MLP neurons of a small language model. Each row is named by its layer, matrix (down: output weights) and neuron, and shows model dimensions 0-255. Each number is 500 + 40 x the weight over its row's rms, rounded and kept within 0 to 999. Numbers have three digits each. A neuron's up and down rows have the sign that makes its largest values positive.
Before each neuron's rows, "fires before" lists the tokens most often just after its 100 highest values on Wikipedia text that the model never trained on.

fires before: "|", "ing", "ile", "oth"
L6.down421:477494482496534520557552522527479504424480493510459551477510579437529535490526574487473474511504444577476488562523480499437505499488471547506512512569465521502451566443468517525510549503480496528559487459463531492503437530503546458538510506485410459522604473487470494503472531469599441409483471533547384499550430476470489520468475542492439551494496485484455545539499528501472442577540516492466546492499468422450472512469536477475546527474486444500607545498507515537547545485556509482472613516556510565558474506450482518495489512473464479510558505529505513485568485500489492515518433429509442477477536475533474412539484499392470454493513518532482445455555508438501524494413495561519535562443464506536445439525499512494427499486509541534469546498486450583483536542468466

fires before: "|\n", "0", "ity", " to", "ec", "all"
L6.down243:448504507438560537520520476451456531483558443475547566479503465410493450480399498510492476450458522459457495555496525510444449569475510556542493523504497520509504450559476543461435504512496545517521546539520487529498489505428490542516513502422487449530536531509547546552529453487506553404515475527499533564484496479549495540499439500475515510494456434483491495474424397533532506508500468563463477465570511512488532429442418504522506528458479456537472505526491434524412496544566504484513560442501541519524537444500514499546549477523635508417462523451565496516524535475536477503449507525484550460471497513459566535443534483515502436472516513446502563599558483480455428473511438486514481566474549468552521503454502531562431461484503469499538531544540518497465409470477493

fires before: "er", "ral", "re", "ury", "an", " of"
L4.down205:536527470506445565514536474459591517476548532527583483479570447485503465511483465499496494477545478543523502486520529492550540514537478481479453481498422548490511484565496575557598520472552523459521458483626479466532455533433533509528420479518523541443466534486448474459469492493527500569450528553523446472472519530452515477467485508539511450446502509536506555518507506444492465528438517529454519448460579530509470523495448492531461506531432553539481556517444517564551535546484544508555495500505463493542568477483505464544517513541529563475519463492529424489428468480536489449540512437504531468497461572494540563505387473487514524535543485563589523519479518521553492535509548571516467495495444498527421509547569531500486551506517465599503383513492469534421506486484455

fires before: "an", "E", "R", "+", "W"
L8.down49:448509473581506505526464472492537484545490501519446453488531558467482569487545397441463494527507558460488508482489463461509509468546482531482499497496473496430545498461498551495577468471502446534458543538519433470470442435438470507453514551509543531496560508468524480482442429447519483555619525468564448542468492544514500531523496492469566514595505512526505551549499466479475559439441472527417475567484531507490469482524513454505489505537522509510557511528447460514511492497478534475461460506528505381500590552514546494558522457468504474493521430444472510517482539435536496444459495476538538517539459580537502545463462487578432456473438445510535510574561514543556503530459522505539536522460487478555469518501550472539488548530451453454448454508452531470558424604477490

fires before: "|\n", "ment", "|---", "|---|---", "."
L4.down150:517444579546512462461527457505485505480485466515501474561468462468541425431518559526529444645492503510510506505528496483503486525565450507542480557523446535451535479545471488505426465496472506494474488428409518475460483539510432570473412533509513504426466449438533478534474471572541518455504509510451543466471480507494521568516453451491521519480420522515482549488464507544526526567506474405478523466497528576508458556517452465483531517492452539614473494459427442511485522549528477607508486511483500526469500475514442477543498424500596466549503502560448537470481467494514517514472459491469428487497549558500544511466462494506523495605490450483502497471490586507507550465542517519549547477465507579489487455547505499462498522537507453513468433415485518519528468482577470

fires before: "er", "ral", "re", "ence"
L4.down96:487497553467508435532436538439463463566513498546460503474475447589548515465465465540467466546528497520527467518502487552550447496462523436488489459540455452444508510514510519547482491470559570478540451513547474465439467512554494502472522552476477552518456528469557572395541514560503557475485514486507479521475491442519537422420497537474514442499488493503440402520475566475410518531478570469509542541407490563530498489479517469483461496491604509481486476497510507446539558540514560477582474519478527505457476501449545540548448499478557524489606522510515494446424493536450529506474422482520526565500493578505488445475530542525497492512508525498460465479456500477538545586535557426494437566525504504497465494481531550540483484497530516500596504480460488506460456593555515

fires before: "i", "ic", "ical", "ics", "ious"
L10.down124:509528447524473549470546462580425513480509557584479500547520567482425530510514490540497509486437531497574479477536495497547545433500573530492534459546515473467429481421542533502420522579461504509516485462435497547561519446494488548514585506488541480557451501475510522526548488544441541433453462558505494480512537553436523519487506482529529524560537520560531470559501498497541461440444522535569502559448456539568475521476462540444553525488541459463475445545459449464497481540531510442453397513527481489449527513484496553515561524497443547522476554479436436525514491546518480562448453600555452459410505491528497526552559474448476457492529579500493485509462508486521533526454538547463506482496531459503531522506516566517516513489568434509550525458530495541451503503501434

fires before: "h", "i", "hn", "re", "ur", "hy"
L10.down687:426504533408513522559501530534467527522497541503512392488555483497572538538533458561482483497482531499487506464554589457471495495604476464442487509495437529511606522525480568462473477474461495476508442518496487510400483493483575571560448500544521469519498542440484403468466504568496485521523490499450493454498521477522546554490588510582512470474424514539499457461506516509434484573508515500478593505531472520431517530479481372507523504437451474518497518532450446412499542494503464486505467543503528526536534503497442499513472463514503437526560538468522476513485460485458509469488501495465488468533503545443505430457482498571503528441548507469534530509435473483550472452585571492516465458536526543531510515470458494519558497464508477556415475528429468484525523485427471

fires before: "st", "c", "v", "s", "ll", "l"
L2.down91:482473522489537506515446500512495485415460515502541489438557491470582506544477503463501611512465472543441499451523535507492509520491434436443459502424523496494509489470488576477444570474543533481494473533507437601491542446477531458480456551532536535478489514541470532458473473494534461450486486442574547521483482507427520517479477420446480537540463499483497513463511489510493531487480532485548527485444488499517545468388528539494552482575477521455485477498496533534443499462465499438488511446500526552518552470475522618512456445453578618512481545536473466509505588499547523528476472524470488558537430487580495492543444526534464488496601505461449495522507526492517515454464505446562447497520504518486535440486437492547420441565494495549498527558469549507568531488467577

fires before: "h", "s", "l", "t", "ley", "j"
L8.down295:443475522445491531501527501494554518485450469512511501548594477445500492507551510519583436525480478521518477572531442450502536527492450567491503423489510435462502417513539468519465500508481469538461522516463513520451465506490404523500418464518523444513414443518559502560438451520524519335465526459477459539571556487503413546493480527514469545466533486437497506482479458479565547482475532468487542497526524454521534442565478501513537570543505506461582530482520494530469486466466561507535503487447517485485551533455570532463484512474500563457503593489507513489575565521496441512472447493482470499524469550404560490495522514482478492478474502516527521564499512600536520552539541489549509549580474501518457491480468485522593489538458542518436453478530529454502438498526522

fires before: " m", ".", " in", " c", " km", " k"
L9.down335:425518541520500525528499480521467504571499493512489497520482497531536499516465541525490539583521459449494482561429457519436468523442568509540513398560519509484466513521499534496565450457527469551567510430494524533525550458430420497491465539487507439473504477485444580543450493485528434459553459493507513567475559477505444482505440479551556486456537484451538552489582540497485456476488521419472563523507507499541516486558437442523560524467436511574544483482531495435479510576492507503476387558510470549505491530506473583449534485552531472436497454427494505460504526468487474495585523519468406454564526397537526543494532521593430463439463503527469522523514574529489510490464496548504539529513442459515457522491478540540451479509480475530473505503453472467533556494491500

fires before: "ict", "p", "ers", "iew", "est", "ol"
L9.down28:500499497532522487517513496531544468470501548497513421460509476539501517492532520413481536440445417504458443438471434426527446537485531423472487550562527486496533491519521475488494457521439481551545467519495463535558457536504494447538459526435422527500538556514530505513554512532429549509486475434544550452573477555499488444529455515436506484469541491400582447482566459454441487490492567515537446497539588444557512553560461536568488521451559511506500508500522494458474413442456429498492524519531548454520493441556502548524500474484420530528494487549424505481389509523535467480528411503518464504494470501498484464457547454456509472420451500608474440474515504506472503558490521524468519478452516499439566510455522525485466471516545480488521506477452488471526510553501548

fires before: "er", "d", "ished", "ab", "ers", "s"
L2.down73:580546521554443505570525488453516486506571508517562523532503492498522567559498555538510463536462585472495530483399503555565446573573553424456465493460521522519496525528491513546573543457425473535520489533506474496479504470479533506536490438501512537485496419592552477578456470511498552538521491411501479479546464541533519514461536499475449507490472563537508467467512497483522491512546488519525484490497561554452416519472500521497539558449484469534494557450486524529539448545507510556455500465462494436491458498527507504460520500557543547527472445437542474491472508458522509516405536467483530459550507478517426462546503464580519604435498537456542462423476442438531475518460536567410453495530426465457451524495482469452548461492494462512509482570528516523484504449445498

fires before: "ss", "ch", "at", "c", "se"
L2.down24:532474508416496480444523510478522527526493509493505559457495448492604555535484496456465492563432566543450511504491484512497472484507473547482498508472490574518405509515576479485521463478468468487444497445461555496479496509485474586436441526422546495497477502546486495504510477519556526547466557519457478495540532490504478512491484549519521467475517487374530492517546431528543532535445514568526480535496468565519491514473485575576516522509538469512544510466539487516512546503535447549473494482474504582412530525471484501592499446584532500520465512462439494423497550495557504536409506501461477494499437468483463513452436566392504475430442466512504533542493464493590423456457441510515469533488467462521455537538510468508453433499506563546490536566432512563464442442516497

fires before: "er", "f", "fer", "in", "c", "ers"
L2.down180:581540454500495494509553484521522494501427551463493498521553469461506557509518519452504500511517534451462529505482545461503474586495514494507466529548489528577489411562492534513479544517509527520527540513456466503533523521475520494498496475478399488502489552560556521539476544475499481493472472489534456513481542461501555449543515411420496410493479565435606576423499530482506514383517508515507419516502538504502472444498558608418509534523477556467498474498477442505553475412413546505501553552498432478511575508512495510502491516471546456430472469511479469520470503558539408466526603520490522478425467523445559532531554480482487508426455468524536509477477513541526554472511545497466538452510430552523453449470562481512496518537512467551506557483466522447488472453529514

fires before: "own", "ect", "en", "y", "t"
L2.down118:482482476471575483494544556513512410489429513575505481514558502579499515526491476489570492537511560495468555503492503555469386472508535421495506466454449521486480503432488541430553537471471531547555468504536482453458503527493474484429492568424583454511467488490478495486500533509433487538607497483574522565487501554492464421509485407464518512523560442429511543502463513509524451420432532520492502477458509478595528547627485556542539499530445486457453491477514531483472537503539532515539453524497514543521469505515473520475518517475493554491505491484405493576448528480464434534561513508483452504548465489439530501502435524482539499572477492528554522530482502529520456504487452442481491450525527487526484445476513492492463512569542545465408539442523418483471503511500464

fires before: " a", " been", " an", " to"
L6.down460:549560506465516570523505468563492563509494546487518526493410433530456446597523490444476538429483518562450488478415429505527435464474533523539513497484454429494537570465539530445541513476508438419542492481497552485483494476460567498446543533507479461459482492506492486553547442504453472542582460523506498560520536486483538527477507454471510495509548527463477560514494524571496505515509504490511488458497474465406525565457448480449506477516564453505477415454493512524577524497506571471531530378525484478468481505477515500505429455493502519570508480538545502499509533451489506501448480458539557442479454464474512406460468517597556533442574551507422469491512474410520512528498498513460519551564568497483522494477463450511498439500453453519449499498502494522495395455487515

fires before: "|"
L8.down475:524573509435436442462482508488469522436456400486427503565427456461508527442405413539590562510468527495502537509501484502536438557534430586540528553512534483403462489465472450432529453487483503498509520492500537500515492499470494542538533537457502522554509478462486556563472511459540510414475469480510537543525506486511515525493496470496462502524440457510500528559499580474575503482462433506478453462468514547478521494415491473436570457568488515554468495441466534506450563484485492510434528513535536580466503534490421507463488529532495509543443489511518557555540466421537522499505478443504443473553512566443491490492558407533458468511478514497519496552544510502462529451535547541496493414503480537491414468459514449510518548530489488470466548472502504506510569509457547

fires before: "ult", "ubl", "id", "erv", "ian", "ear"
L2.down426:481514448491504447507493562573512548533515495453411556505539545442449542476506505442514487485477510490523514545447509516467478531430518482447436489495450486514581463483559487521537542491512517506505451493464532490472504466551487539550551476568479463487554497465536543504513497483517529452421439526397540463517470451420530475534518498617555530496446514474496479555458502413535554487520454514547496491567550492552521519569535531493453537498547521568513478514506507529523536480504451529479513494540443404546519497538436464514481529501509546565546465631567505543532470497483459500478410514496510516464535511396521500514513553590480524454412524518471486522566503481449463561540458476498460557563506436475480482480512499418543506433515530534516549523490525519475539465459442

fires before: "ary", ")", "ip", "or", "es", "ing"
L4.down367:527485471559523460507535506426493557426473476466554457504525443402538488544500531454467462439511417519496421580482498516472484510523530582539554534535508479477529582556443519540520494464535467547531454510455511417493457513520487470547480482525450478507553510518480550595481503523533528504438522441495547504515526481568508547503460573589494589469493495514435498508558521567462579492431495514496459432469434484506516493530475479512562478510518565506499439525511503498539516437561509452514553500557550446511548460487495444586432492489551475452548505494486561513460474582540459527506517471489503542469490502511522493503562545479499484538540470525468488491433516456474646479462535494474553501524570461530517562458496566507536496438553501517449489509529514477474547489472542

fires before: " be", " not", "es", " have", " a"
L9.down344:487529486494570479481570465548482463536489515472466547447545472502498475555462489508444573511515506506475472472511467508562489539549474501547504439564459467473575586554532464526441496539478392579512536448546509582485492428493475545483491496478583513532514493502509448491520529533508497502473543494527546551524492496487452592457415512486498494520548503520479533440502504564482490479502504471447493550442534519516512496519460558410522532516511464522548496544440380527510487424557554480498498534503466522391522468482521471430511485514569482532519383545493488489477441450530523494486485547435473467533522447551472524520385501539520515481422463454481515477536478503538537552460532511527496464472432528518457464475502473434465453526541504535431549497554453486465502460462589

fires before: "i", "I", "y", "G", "\""
L8.down211:531585551475507519502583461451534495512506462490474425548566455434549530494537493458467405468481417493507508509508503531465524518487514567535507514571545437458462510469446514519528528533474517528484489503488451512535505501505396490424516489498532556539479494488536513582455434457558504432522487486535513505461485484504497509527546474510469540473505522526515518491493406492522533440578484511499546485567512516497519534508455543573498535521508503566491516501462473540490478494490556534544529495529409487541568520535414528492493473537530534489504589432504527552532537573535442464404442506522519491494475442464573530523559528502463491523484423457490581508453495521514444443414600515534446527451530482515472492507564463530464546521479567531434463458447564438495463445561487